config = dict(
    num_hidden_layers=22,
    hidden_size=320,
    num_key_value_heads=5,
    vocab_size=6641,
    hidden_act='swiglu',
    attn_scale=0.125,
    tie_word_embeddings=False,
    parallel_block=False,
    init_std_up=0.0272,
    init_std_down=0.0,
    beta1=0.95,
    decay_fraction=0.872,
    decay_shape='linear',
    final_lr_fraction=0.0,
)
MLP neurons of a small language model. Each row is named by its layer, matrix (gate and up: input weights) and neuron, and shows model dimensions 112-239. Each number is 128 + 24 x the weight over its row's rms, rounded and kept within 0 to 255. A neuron's up and down rows have the sign that makes its largest values positive.
After each neuron's rows, "fires in" lists the words (lower case) most often at its 100 highest values on Wikipedia text that the model never trained on.

L8.gate83 [135 120 121  98 134 124 142 132 131 150 162 128 110 103  65 147 137 148 153 126 131 141 151 147 125 116 133 153 118  97 103 135 137 139 139 124 147 123 141 154 119  48 116 113 122 141 101 105 137 121 165 172 160 113 132 163 133 140 146 141  93 110 110 157 130 126 131 133 135 152 123 130 199 130 129 124 113 145 112 112 158 168 146 129 166 138 113 110 125  89 133 156  74 115 103  89 119 135 147 146 109 159 104 133 104 128 164 113 172 112 137 146 126 124 123 167 114 151 177 148 111 146  83 143  97 112 119 106]
L8.up83 [104 137 124 137 140 132 193 109  88 141 104  94 118 118 125 129 142 117  91 138 111 162 129 116 125  99  98 126 118 142 111 160 195 112 122  88 143 107 133 167 129 125 113 110 134  96 126 111  97  90 115 107 154 133 131 137 157 135 194 138 168 119 127 118 110 108 154 147 147 142 145 140 119 154  65 193 128 141 102 152  99 149 109 127 138 114 126 111 130 114 116 129 135 113 115 131 140  74 105 148 142 104 112 180 114 119  93 138  92 111 133 126 145 112  96 142 155 143 133 175 152 119 172 127 119 112 123 143]
fires in: "its", "their"

L8.gate61 [117 123 157 111 131 120 140 129 108 119 136 103 104 116  93 145 141 136 121 115 148 165  98  81 115  86  86 138 121  87 144 133 168 110 125 111 151 121 110 135 140  85 129 118 134 124 105 108 108 131 181 144 111 167 103 144 166 157 160 120 104 115  95 100 118  89 109 159 156 118 114 144 165 164  98 116 101 165 145 128 129 187 142 100 115 139 137  48 126  95 130 152 119 123 118 123 151 157 116 115 140 131 142 199 116 153 109 140 172 130 123 123 130 132  97 162 136 138 151 182 138 135 126 117  97  99 118 106]
L8.up61 [126 114 119 108 117 149 134 131  67 146 149 111  82 119 134 138 111 161 133 124 129 155 107 120 133  80 115 150 112 103 172 176 156 116  94 112 159  79 114 140  91 108 119 100 101 161 138 132 106 126 138 134 109 142  95 136 121 120 111 148 104 122  83 137 146  89 108 155 178 137 135 153 134 136 100 120  93 116 111 138 126 171 135 115 106 163 143 125 164  93 134 187  98 157 139 133 131 128 132 151 123  88 128 172  98 113 115  85 172 128 119 153 113 134  93 167 140 116 136 154 113 161 118 132 100 107  98 109]
fires in: "the", "its", "her"

L10.gate357 [150 115 148 152 156  94 146 141 111 172 138 122 139 152 131 162 118 119 139  97 141 102 105 146 131 173 135 150 104 102 122  88 100 180 147 131 118 105 161  90 103 116 125  99 122  89 103 107 131 139 116 119 111 116 105 134 145 120 189  89 102  95 107 134 128 170 141 159 145 126  93  97 129 137 108 124 151 124 136 116 140 167 165  94  58 126 169 124 149 155 109 126 130 120 126 117 109 158 142 153 124 161 113 191 120 119  98 112 137 116  98 160 150 107  98 119 105 135 122 159 138 148 138 151 124 194 135 129]
L10.up357 [131 158 141 122 134 122  97 113 112 130 135 157 115 103 130  74 155 117 135 143 151 160 110 151 176 102 142 146 199 147  61  97 121 124 133 110  77 129 127 138 120 126 114 107 133 172 109 150 123 139 152 101 121 100 128 130 124 120 100 136 128 150 135 105 134 142  97 156 127 139 107 149 128 159 124 151 114 174 134 139  93 136 111  95 153 157 120 108 176 110 158 164 101 114  91 123 140 153 126 129 100 122 124 113 113 159 163  98 123 103 160 160  76 141 152 108 144 116 143 136 139 149 102 136 138 101 123 156]
fires in: "to", "took", "should"

L8.gate298 [151 122 110  93 119 126 185 147 142 115 135 165 114 104  89 153 141 167 121 143 164 183 146 152 116  86 136 176  97  96 105 162 137 150 139 132 150 128 102 141 131  91 148  95 123 118 119 142 137 115 158 148 147 148 129 138 136 123 148 126 143 116 131 135 117 120 112 100 127 116 104  88 179 130 140 167 118 129 137 138 148 158 136 149 139 111 127 103 105  85 128 140 113 108 111 127 119 131 122 133 137 165 108 141 114 104 140 107 149 139 113 148 127 129 140 128 111 139 126 165 114 134 145 134 139 136 121  94]
L8.up298 [134 144 113 138 138  94 134 161  53 172 107 105  98 111 140 149 162 120 126 130 112 160 142  95 107 100 162 133 106 157 122 157 139 112 114 110 145 113 130 141 147 120 136 117 107 128 112  75 109 100 124 114 118 160 111 126 131 119 192 147 135 118 146 138 121 170 137 149 145 109 163  93 116 117  40 162 139 100 104 152 124 149 137 138 130 127 173 110 133 147 126 126 127  76 119 119 109  61 109 137 134 111 137 139 114 132 131 130 131 103 176 102 116 101 116 123 114 127 159 162 135 134 157 119 166  97 159 172]
fires in: "its"

L5.gate7 [111 156 164 173 170 134 166 105 150 114 153 111 160 118  88 137 120 131  95 136 168 166 162 118 149 133 118 122 167  46 117  88 131 102 123 115 133 165 131 117 122 138 143 173 160 159 126 148 122 118 125 171 103 149 131 106 155 136 207 126 106 116 111 126  93 123 115 135 147 127 121 152 108 132  88 138  80 153 126 153 116 143 156 135  85 158 123  87  88 116 105 163  90  92  86 115 143 108 116  66 136 110  99 103 126 147 104 123 125 128 106 127 148 134 117 140 135 154 150 101 143 103 143 115 109  82 133 126]
L5.up7 [ 85 129 149 194 159 130 141 143 127  95 146 127 194 105 116 141  82 135 112 133 151 141 150 123 130  96 112 128 155  86 118  99 123 146 116 121 123 184 111 118  94 141 135 158 127 173 119 142 101  95 107 146  89 158 143 107 134 124 156 107 129 123 122 127 118 146 146 112 133 114 151 142 105 139 102 166  58 165 121 142 109 147 148 146  98 175  94 126 113 120 107 168  85  89  82 120 131 113 119 109 120 137  95  60 132 165 105 149 134 137 113 131 137 122 110 126 139 169 146  92 150 105 151  78 115 103 142 121]
fires in: "south", "north", "west", "east", "port"

L5.gate680 [155 116 129 156 135 134 116 120 124 126  92  94 129 122 144 124 121 123 103 145 123 152 123 100  45 170 146  99 126 121 157  76  99 166 109 118 135 121 161 121 129 110 115 133 117 131 140 128 121 112 143 121 102 119 116 106 109 169 108 177 107 122 183 195 128 121 135 119 140 112 123 102  89 122 104 139  88 153 110 142  46 129 123 121 119 170 139 123 151 137 139 174 110 148 135 114 118 136  91  96 129 113 160  71 143 141 147 127 127 129 148  79 126 137 111 145 160 185 140  98 138 138 109 179  93 117 146 155]
L5.up680 [183 116 125 143 113 145  92 163 112  98 146  86 154 119 143 113 124  92 121 164 141 113 120 114 109 104 146 118  87 131 178 129  79 120 144 155 130 171 134 154 159 107 146 166 117 125 133  87 111 143 146 114 128 115  85 127 148 176 137 144 142 134 149 160 145 106 113  79 167 109  90 127 117 125 124 141 160 124 105 127 113 114 130 107 144 141 151  92  80 152 157 173 122  83 151 112 139 138 122  90 102 135 128 128  99 161 146 123 148 171 106  88 109 125 103 139 149 152 178 108 145 155 112 161 144 111 166 116]
fires in: "of", "member", "learning", "chicago", "under", "ryan"

L8.gate397 [149 120 118 132 157 121 120 118 120 139 127  98  90  91 126 175 116 144  99 147 113 145 136 120 109 136 112 150 116 127  60 148 149 138 157 139 161 120 116 134 135 106 101 102 130 104 104 112  86 125  92 113 100 147 131 141 128 148 146 144 158 117  98 150  99 122 104  99 137 134 117 109 131  95  72 180 133 155 106 167  78 128 141 160 144 127 135 103 115 135 112 174 107 116 114 129 130  86 137 147 112 132 109 136  92 141 144 143 155 108 132 132 111 115 154 169 127 139 144 128 143 140 107  89 135 138 126 120]
L8.up397 [118 145 132 100 143 187 141 146 110 111  83 128 130  90 126 162 136 153 120 113 119 149 115 152 112  79  98 169 107 126 125 172 128 156 126 152 139 111 137 132 120  97 187 119 133 141 106 106 156 120 129  99 180 129 123 141 118 102 154 103 122 154 137 129  86 142  94  92 136 172 105 100 144 131 115 146  66 108 118 132 164 166 129 121 111 121 173 112 116 122 143 158 127  74 111 119  99 110 132 183  96 144 123 154 142 139 109 102 152 131 179 164 110 100  91 142 150  86 120 107 130 141 148 100 124 102 133 118]
fires in: "her", "its", "jersey", "newspaper", "illinois", "hotel"

L13.gate675 [126 144 156 123 115  83 179 155 126  91 128 104 124 105  90 126  95 120 126 133 150 121 134 107  76 114 157 155 131 149 137 141 126 117 102 136 125 150  91  75  92 113 148 101 119 141 155 101 103 156 225 156 132 153 123 142 146 149 151 121 128 130 110 105 124 110 115 154 172 105 144 100 139 111 134 161 107 101 130 101 145 136 141 182  85 126 155  82 115 107 145  89 122 107 142 133 136 163 100 117 158 141 141 178 157 129 135 114 138 141 156 124 154 132 123 144 131 187 140 146 152 144 103 114 147 139 151 103]
L13.up675 [146 178 127  92 122 146  74 103 150 142 130 118 120  94  93  94 134 140 129 101 114 155 148 159 109 122 103 142 115 159 138 155 135 139 176 120 138  95 125 184 155 103 108 118  58 135 130 100 126 114 127 131 150 166 106 143  97  85 137 172 151 129 115 139 126 163 144 129 158 155 197 117 109 164  95 106 131 121 118 103 149 146 149 129 114 134 106 131 154  80  91 152  95 162 104 110 142 113 106 132 146 168  96 115  87 147 130 116 158  94 164 122 116 103  92  75 117 131 139 107 140 163 118 140 142 120 114 125]
fires in: "his", "her", "its", "directly"

L5.gate255 [ 64 163 140 152 139 121 155 130  96 132 157 128 133 140  91 149 115 100 104 124 161 167 153 133 125 123 118 148 132  70 103 103 128  94 131 126  99 154 114 125 110 145 100 145 151 174  85 117 113 127 197 156 138 144 136 115 145 117 173 143 139 116 117 125  89 131  89 128 138 149 121 127 117 189 131 149  80 170 134 126 115 122 150 142 130 124  92  87  78 103 113 159 107  70  71 162 158  83 146  79 128 124 114 115 108 159  85 144 139 132 137  93 136 105 138 158 111 160 102 107 144 126 121 119 127 121 178 132]
L5.up255 [ 75 142 148 149 160 132 140 134 112 125 128 150 123 125  84 141 107 124 116 112 175 167 135 124 118 102 125 139 150  95 101 115 105 112 121 131 126 163 119 121  84 152 114 132 110 147  93 126 121  93 170 153  96 151 136  98 132 113 148 105 143 136 137 152  77 172 112 104 126 136 138 107  79 155 141 161 112 166 149 128 133 109 156 134 127 133  70 146 105  98 116 161 107  96 101 169 115  82 154  86 111 127 104  99 116 137 103 124 136 132 153  83 127  96 170 149 126 164  69  99 148 126 131 114 120 106 156 135]
fires in: "south", "north", "west", "central", "east"

L7.gate721 [167 127 127 157  99  94 124 134 123 140 139 108 128 124  77 110 122 121 114 115 159 140 120 124  89 126 125 138 170 114 154  83 116 107 137  89 145  96 171 160 181 160 131 131 161 128  67 138 104 134 132 110 154 156 102 142 153 137 171 143 147 120 150 122 117 111 163 116 136 130 118  83 104 155  84 141 113  68 155  86 134 182 128 123 102 129 112 134 150  91 134 146 131 103 143 149 133 146 110 130 135 120 113 115 127 179 114 136 121 112  87  91 138 129 145 128 149 143 117 184 145 135 123 140 108 106 120  80]
L7.up721 [116 143 185 140  98  96 142 137 116 110 160 110 145 145 111 107 140 138 126 130  95 149 144 127 117  92 125 144 136 149 120 139  94 147 141 122 171 132 155 188 109 117  82 150  96 109 117 138 133 115 124 101 125 156 131 104 128 146 121 143 142 123 152  85 145  86 110 143 142 134 160 154  87 111  98 111  78 120 155 155 124 152 154 143  87 175 145 159  80 145 139 116 132 107 161 193  76 138 139 110 104 133 150 129 141 142 136 146 140  59 135 147  92 150 149  97  98 105 134 113 111 109 169 100 137 106 139 136]
fires in: "de", "van", "air", "delisle", "maine", "el"

L19.gate1017 [146  97 130  74 134 147 145 144 164 121 176 156 135 146 138 123 135 110  80 124 141 168  99 118  71 143 143 153 108 149 160 154 136 141 119  70 135 135 142 130 137  70 145 168 173 134 122 117  93 148 155 148 137  88 117 134 158 101 156 151 100 111 178  56 171 133 101 154 139 147 126 149 157 155 113 107 114 149 147 132 122 143 178 146 124 125 111 110  97 113  89 101 119 118 103 118 102 178  99 156  94 162 111 134 153 125 149 116 125 117 134 121 160 119 131 105  74 127  95 153 152 159 102 131 146 147 126 111]
L19.up1017 [124 102 148 111 153 144 153 151 133 144  97 135 115 147 113  83 159  80 116 137 160 136 107 129 117 161 127 110 101 156 135 167 133 140 134 126 143 148 132 144 148 104 131 143 135 143 134 157  89 159 121  88 142 152 138 108 116  97 123 167 157 166 165 117 161 139  81 143 118 129 164 142 119 133  96 126 114 140 140 146 141 111 153 123 113 155  91 110 138 138  98 125 176 115 177 104  94 105 143 141 137 194 107  87 153 120 137 128 136 102 146 165 111 116 142 106  92 115 147 113 154 152 131 146 128 160 132 136]
fires in: "in", "of", "on", "to", "filed", "for"

L8.gate411 [125 135 119 111 107 111 157 114 144 135  92  77 173  89 124 157 157  93 148 118 152 103 129  73  61 116 115 175 142 147 114 119 164 138 119 117 140 131 106 184 104 138 150 121 113  75 139 102 130 103 182 120 128 145 100 109 121 106 152 162 103 125 199 113  92  79 100 128 163 137 153 126 110 129  76 139 120 176 119 118  99 134 152 123 143 128 159 143 128  99 174 119 132  96 125 111  96 149 134 108 134 149 111 144 126 116  86 129  94 145 132  98 117  89 123 132 170 183 125 137 173 144 100 139 148  93 142 102]
L8.up411 [140  51 135 125 120 158 159 146 163 118 126 106 118  70 133 110  77 141 109 120 139 134 138 133 120 129 129  98 111 129 130 102 129 115 107 126 146 140 134 125 157 127  82 118 148 157 119 136 152 175 127 126 143 108 125 125 124 124 169 134 110 144 140 147 135 133 109 122 110 134 140 144 117  61 101  76 133 184 159 124 153  97 123 127  82 139  69  85 185 117 109 148 158 166 108 117 134 110 126 119  99 112 123 117 166 106 138 124 104 118 122  74 155 163 131 113  92 158 143  66 108 159 135 148 107 106  90 141]
fires in: "new", "for", "in", "at", "next", "following"

L8.gate496 [ 91 131 148 156 139 144 131 142  87  93 108 108 150  98 148 185 165  64 152 111 115 140 105 152  79 120 143 113 126 184  90 132 161 138 139  93 111 131 146 140 149 108  74 138 121 127 131 139 109  96 187 108 100 142 133  85 150 111 184 111  91 119 158  90 145 170  98 129 150 137 114 132 118 124 100 180 127 166 144 103 114 120 165 111 147 132 135 106 122 149 124 126 146  95 149 127  74 119 103 141 120 159 182 154 134 148 148 115 102  97 105 116 145 114 121 116 117 132 144  88 140 122 128 115  89 123 146 121]
L8.up496 [ 99 119 104 127 127 155 140 147 115  89 128  91  91 117 152 165 171  89 115 102 131 108  91 204 110 104 124 111 119 175 121 157 136 147 111 145 123 128 154 145 146 117 101 162 143 110 156 150 120 136 163 107  79 110 111 106 146 122 179 171 115 111 144 112 171 172  69 144 143 134 135 119  96 119  92 138 142 113 128 132  92 121 162  72 147 145 119  90 147 177 145 152 118 127 171 147 122 110  94 156 104 172 163 163 107 103 160 160 124 160 137 128 127 139 126 118 119  96 122 124  99 129  99 107  90 142 151 156]
fires in: "for", "in"

L5.gate252 [110 152 133 130  85 136 124 139 103 103 124 138 146 101 158 107 156 148 124 136 117 148 112 130 107 142 105 134 148  93 125 146 119 129 114 114 124 153 136 120  92 125 165 150 116 124 111 157 138 122 117 152 118 135 101 161 107 109 141 140 140 164 122 115 111 125  99 188 123 150 158 146 121 197  97 146  88 168 151 140  97 164 143 129 139 118 168 119  69 139 170 146  90 100 108 155 133 139 131  98 139 102 146 135  94 137  97 119 136 119 193 112 120 102 142 142 133 115 110 111 186 101 153 151 129  92 154 139]
L5.up252 [130 125 154 145 121 111 169  98 128  76 108 137 141 123 141 135 134 137 100 125 149 180  86 116 112 135 121 123 156 120 114 114 133 102 107 107 121 128 132 120 109 167 177 164 155 144 101 152  89 103 124 133  72 130  73 137 139  95 117 151 130 133 143 154  97 142 155 166 166 112 149 143 112 168  97 139 106 178 155 131 117 183 153  94 102 132 104 133 116 121 140 141 127 113 124  97 126 138  89 101 128  98 114 124 124 169 118 126 165 106 162 111 137 106 186 118 118 149 133  91 133 148 113 156 109  98 123 103]
fires in: "south", "north", "west", "central", "east"

L8.gate380 [ 84 147 171  96 139 152 116 137  76 132 179  95 129  92 102 133 163  51 142 119  93 154 143 142 125 138 136 113  92 139  97 138 172 134 134  93 149 173 189 154 140 119  90 166 132 135 124 135 108  87 158 115 128 119 126 124 137 168 157 110 147 137 217 111 144 151 153 125 161 146 157 106 108 155 110 132 129 136 120 120 123 137 178 101 143 140 164 110 105 144 134 116 106  89 103 133 119 128  82 105 108 166 156 144 112 132 159 151  91 156 120 151 129 129 122 114 143 150 151 156 134 117 126 153 106 118 142  98]
L8.up380 [ 88 194 170 133 136 166 132 145 102 124 140  96 151 109 134  90 138 107 109 126 128 128 138 178 145 115 149  54 101 156 111 166 140 139 141 103  99 172 154 183 138 110 106 150 119 136 102 169 113 140 138 126 149 105 143  93 102 152 129 133 136 114 155 112 141 142 133 126 138 165 151  94  89 141 105  58 128 139 140 131  98 110 162  99 115 176 120 164 121 126 103 138  97 129 121 125 135 110 107 115 101 113 173 125 144  80 204 103 106 133 125 165 127 120 166  68 124 105 126 104 150 127 109 169 107 116 114 103]
fires in: "of", "for", "in", "to"

L8.gate191 [123 153 139  90 124 163 136 143 123 141 140 127 127 100 112 103 171 106 113 103  86 108 143 122  74  82 142 123  58 138  93 135 168 155 156  96 143 140 139 134 125  84 129 143 119 121 149 142  86  82 165 114 128 106 108 130 118 143 133 113 103 143 140 111 141 138 135 122 127 154 138 122 157 168 108  87 146 163 124 173 115 116 163 149 156 158 130 128 134 131 118 113 108  96 115 141 130 142  95 108 119 114 154 113 132  77 181 134 116 106 159 149 126 126 149 118  88 125 163 145 134 128 136 156 126 100 123 106]
L8.up191 [125 165  96 113 157 162 129 125 103 106 138 161 162 106 103 108 173  65 127 111 144 132 114 157 122 122 134 102 113 131 135 108 160 126 160 109 118 170 125 139 102 142  91 139 145 109 158 131 119 103 163 118  99 108 108 147 126 145 117 126 147 106 163 133 107 143 142 149 126 140 154 101 102 159 131 116 128 121 157 150  96 100 159 159 110 174 111 135 129 133 147  82 132  89 143 129 143 105  89  79 132  83 143 101 151 130 134 116 143 122 152 131 147 124 130 116 130 107 145 122 158 123 146 129 139 121 173 133]
fires in: "of", "for", "against", "between"

L8.gate696 [118 113 113 118 105 100 172  82 111  92 154  89 154 105 116 131 117 119 105 125 144 113 147 130 143 146 122 139 179 153 149  55 149 137  97 184 100  72 120 105 145 109 130 126 119 142 130 173 161 110 134 141 128 160 113  62 168 124 115 153 112 131  95 149 129 112 131 139 117 100 127 122 165 147 106  78 122  93 177 124 113 144 124  94  84 113 107 121  90 134 123 116 117 105 138 108 112 191 115 168 171 120 134  98 158 156 108 132 136 164 125 183 148 109 144 128 161 122 171 115 148 168 140 140  87 156 178 115]
L8.up696 [153 125 127 114 128 164 118 117 121 125 138 105 162 113 178 100 177 114 135 138  91 126 139 109 129 143 156 163 107 132 129 143 134 103 146 108 126 127 150 143 119 132 124 106 133 159 165 134  91 121 163 142 122 117 115 182 135  81 156  99 100 129 106  72 132 166 102 182 100 191 155 153 139 133 160  98 110 129 109 131  89  93 132 126 147 181 116 106 135 103 143  91  95 105 127 115 142 149 118  57  94 159 120 143 108 131 161 142 175 148 134 136  86 118 144 154 133 148 102 150 109 146 104  93 138 115 115 124]
fires in: "to", "took", "came", "just", "taking"

L10.gate45 [140 111 124 101 129 159 123 151  66 124 190 129 149 112 115 138 166  97 136 118 137 166 112 147  86  96 130 100 110 135 108 133 172 151 171 125 108 123 157 115 140  87 138 135 135 139 138 145 118 127 154 138 136 135 102 121 174 122 165 156 121 131 158  90 106 133 117  95 143 128 143 122 117 144 102 174 141 115 143 103 130 149 181 146 146 105 186  91 133  99 132 137 102 122 116 117 143 143 123 122 100 158 127 138  89 135 142 152 119 142 127 106 143 140 123 122  93 133 154 164 105 104  81 139 115 119 117 111]
L10.up45 [120 152 121 113 133 130 101 194  53 132 177 104  81 120 145 100 119  94 102 157 103 103 128 113 122 133 159  93 111 148 113 148 181 125 153 115 113  96 109 111 121 104 107 120  82 133 130 119 106 151 114 126  93  95 114 105 107  96 126 139 121 111 123 103 107 145 115 113 148 134 158 121 118 151  93 119 142 106 148 144 153  96 149 135 167 124 146 139 142 132 128 114  94 125 161 147 119 114  80 121  66 121 178  93 119  92 131  92 126 131 124 166 135 128 126 111  99  91 145 103 122 128 126 124 149 157 126 125]
fires in: "for", "of", "on"

L8.gate181 [100 162 154 108 162 109 154 153  77 126 132  97 107  91 113 175 124  81 125 116 113 157 116 130  99  85 144 132 111 130 112 136 118 108 131 126 137  80 139  99 120 106 111 160 129 141 123 125 118 103 159 125 150 143 104 118 160 105 143 165  97 141 160  88 131 154 137 144 156 163 122 103 120 144  45 154 155 159 141 135 100 127 176 142 133 125 144 124 154 147 124 155 128  96 135  92 113 104 113 130 113 145 147 152 113 134 128 111 116  90 111 102 117 131  99 115 133 125 163 157 120 127  95 148  71 119 146 137]
L8.up181 [117 154 129 158 167 146 146 176  86 125 149  89 106 114 125 129 113 111 123 119 104 123 104 166 128 114 176  60 114 172 150 174  92 133  97 117 146 104 121  98 133 123 146 133 105 144 131 162 125 117 107 114 127 132 124 102 137 133  95 151  85 121 123  98 126 157 139 169 130 140 152  83  75 109 120 136 149 123 129 152 107 113 125 136 129 198 133 158 146 155  81 144 105 150 146 118  96  73 137 146  87 138 132 137 101  75 170  93 122  90  64 142 112 114 123  83 107 123 123  81 107 119 115 139 118 140 124 125]
fires in: "to", "into", "for", "of", "and", "in"

L7.gate25 [101 160 163 120  96  87 113 108 138 134 177  85 155 124 135 120 125 126 128 100 124 159 145 100 100 103 105 180 142  94  92 147 122  98 183 133 121 130 156 166 145 136  77 150 157 109  98 110 125  91 153 120 123 138 123 141 140 124 121 143 113  98 113  89 125  60 125 156 174 122 170 148 103 150 100 142  82 132 151 135  87 102 129 100  97 109 133 145  79 133 145 126 140  69 117 179 134  97 101 128 138 124 158 135 146 155 115 152 125 118 122  94 121 148 156 136  62 124 150 167 171 130 104 103  85 145 177 123]
L7.up25 [148  99 150 102  92 104 133 140  83 138 137 129 162 108 138 119 163 115 137 108 138 167 101 121  89  93 126 124 187 118 121 143 157  92 162 105 140 103 149 147 123 135 127 152 141 112 110 125 100  99 141 144 144 101 136 112 140 159 129 129 117 110 169 119 128  94 196 159 143  93 148  97 120 147  74 138 104 108 164 142 111 137 153 102 125  87 110 155 155 126  87 156 115 101 123 152 131 101  97  62 126 131 157 129 123 157 147 138 126 135  92 111 139 123 182 143 103 114 129 193 117 167 114 105 110 117 165 154]
fires in: "de", "van", "la", "dress"

L7.gate191 [140 155 100 122 162 118 124 164 102 151 116  82 117 104 142 110 113 111 108 118 159 136 147 132 123  88  85 103 145 131  83 145  98 213  99  98  98 137 128 163 123 132 192 112 152 115 114  85 128 116 139 131 131  76 138 150 131 173 118 122 100 108 100 146 120 155 172 115 154 124 129 136 153 155 143 134 114 116  91 166 120 153 160 148 103 159 136 115  89 114 130 196  90 129 102 161 135 136 123 144 132 119 119 121 148 130 134 105 124 128  98  98 163 124 120 139  77 118 153 130 175 127 151  94 122  92 175 116]
L7.up191 [127 155 162 146 172 150 145 101 113 125 108 108 116 137 116 156 168 146 151 110  86 112 133 134 110 110  97 133 106 126 188 123 128 123 123 108 125 114 143 190 126 146 146 146  92 165 121 115 113 160 130 101 121 161 128 119 106 109  95 115 138 159  97  92 122 160 124 166 125 110 101 140 130 118 110 123 159 112 102 116 176 159 114 130 100 164 163 170 120  95 164 157 159 146 135 126  92  95 112 156 121 122 157 122 109 145  91 124  99 163 170 160  98 119 131  97 161  96 166 128 118 101 176 152 120 166 115 129]
fires in: "her", "out", "about"

L7.gate387 [107 137 156 126 165 150 163 127 120 116 156 127 124  83  83 142 133 115 114 103 145 167 132 140 102  85 128 170  94 110  96 122 153 148 125 107 138 122 133 116 174  88 131  91 136 149 111 163 100 136 169 174 113 165 106 157 189 154 168 142 126 116 135 116  92  91 126 160 147 146 116 162 125 140 126 159 133 122 145 141 105 161 155 145 141 111  93  53  92  78 123 140  93 150  96  99 142 137  93 138 137 146 126 141  88 104 156 143 139 113 114 135 125 161 119 122 131 168 137 173 117 128 144 128 112  92 130  95]
L7.up387 [116 127 117  99 151 158 110 118  99 136 139 149  99 108 104 125 134 182 137 121 132 176 144 152 137  95 131 140 127 116 178 156 125 109 111 138 144 124 118 109 105 114 184  84  99 151 131 136 105 120 122 153 143 130 104 181 130 145 136 130 116 158 106 128 122 124 142 110 148 125 136 132 113 159 132 168 115  63 115 130 119 111 138 148 178 154 114 143 166  73 105 148  96 150 109 113 119 106 138 140  84  99 101 126  89  70 105  90 147 137  86 121 121 149 109 133 130 154 112 149 156 138 118 134 122 134 114 117]
fires in: "its", "their"

L8.gate525 [114 118  98  81 173 145 142 124 105 160 164 137 117  96 145 172 124 115 126 119 115 152 137 133 104 142 131 107 100 104 115 100 174 131 124 137 127 140 133 143 106 110  82 122 141 160 107 117 162  94 179 119 138 140 144  97 140 147 135 146  96 100 143 153 146 137 117 129 145 149 144 137 132 122  73 118 120 118 146 131 114 140 174 128 124 129 115  83 102  97 120 130  93  93 135 114 122 111 114 125 145 136 124 135 129 140 150 127 173  93 129 126 120 142 104 156 101 157 147 125 150 118 153 165  97  91 148 131]
L8.up525 [110 102 115  94 150 160 156  95  85 151 113 114  95 115 154 141 131 161 167 127  98 124 128 146 131 118 130  86 125 141 131 106 169 120  98 130  96 134 136 162  96 121 135  96  96 111 140 108 129  67 130  84 139 122 151  81 118 133 116 117 108 110 131 173 161 174 125 123 134 155 156 129 139 101  91 145 146  98 144 120 145 144 152 125 114 155 143 120 108 152 123  95  82 130 164 104 110  84 122 127 144 147 114 122 167 140 146  90 168 106 127 131 108 105 112 143  83 124 148 133 152 144 146 191 141 126 113 144]
fires in: "who", "where", "what", "when"

L8.gate862 [ 92 148 123  96 164 127 129 128  71 138 169 108 126 102 137 169 174  85 156 125 115 173 134 160  96 130 138 108  99 143 116 109 163 151 140 101 100 188 176 151 145 100  82 125 138 139 134 133 118  70 164 122 128 114 126 103 154 157 150 152 143 132 196 143 147 120 121 136 164 122 184  82  85 175 136 131 147 148 133 105 140 125 160 134 127 180 163 108 134 151 120 132  98 101 109 125 112 137 121  99  97 135 127 139 125 120 149 131 129 174 135 121 132 124 127 116 106 108 165 130 131 115  95 157 123 132 150 107]
L8.up862 [ 93 174 160 126 157 110 107 141 113 174 142  78 122 132 111 118 132  82 120 118 103 135 134 142 115 114 141  71  82 149  97 122 123 149 130 107 142 167 160 166 146 115 116 173  92 150 108 146  87 123 121 134 137 106 107  80 117 137 145 146 130 134 130  91 144 163 135 133 146 173 157 123  89 141 132 107 143 104 163 125 131  86 164 136 164 166 121 167 152 109  98 135 108 118 123  97 118 107  98 143 104 123 134 154 122  60 187 101 123 127 125 129 120 123 139  95  93 139 161 100 148 141  89 143 123 152 122  92]
fires in: "for", "of", "over", "to"

L7.gate1162 [131 125 144 119 149 104 131 107 111 134 163 121 140 118 121 139 134 139 125 117 147 148 178 113 123 126 115 163 153  86 104  81 156 145 135 129 134 140 146  81 129  97 133 147 119 172  81 133 102 104 131 147 136 119 134 168 155 174 160 149 118 144 154 122 122 112 119 149 128 130 135 132 156 154 103 111  82 127 154  86 108 196 147 167 100 136 111  86  98 105 105 144  81 120 119 106 165  91 127 110 114 121 132 123 116 164 112 169 200 114 136  87 123 127 129 152 123 148 144 146 161 119 130 137  91  76 160 101]
L7.up1162 [110  85 131 150 158 130 126 109 113 140 119 120 163 115 151 120  96 173 145 140 147 119 147 126 101 120 127 157 140 107 102 110 149 131  91 135 152 175 120 101 108 144 122 186 103 135 100 116 144 126 146 129  87 117 149 128 114 141 119 111 147 125 155 158 111 159  98 133 128 141 179 136 130 144 127 142  96 151 111 125  95 168 140 123 121 142  64 141 102 117 107 152 138 101 100 141 179  77 150  91  97  94 127 100 130 204  72 136 143 116  94 107 116  91 143 158 122 113 103  86 165 128 147 121 105  81 173 136]
fires in: "south", "west", "east", "cape", "north"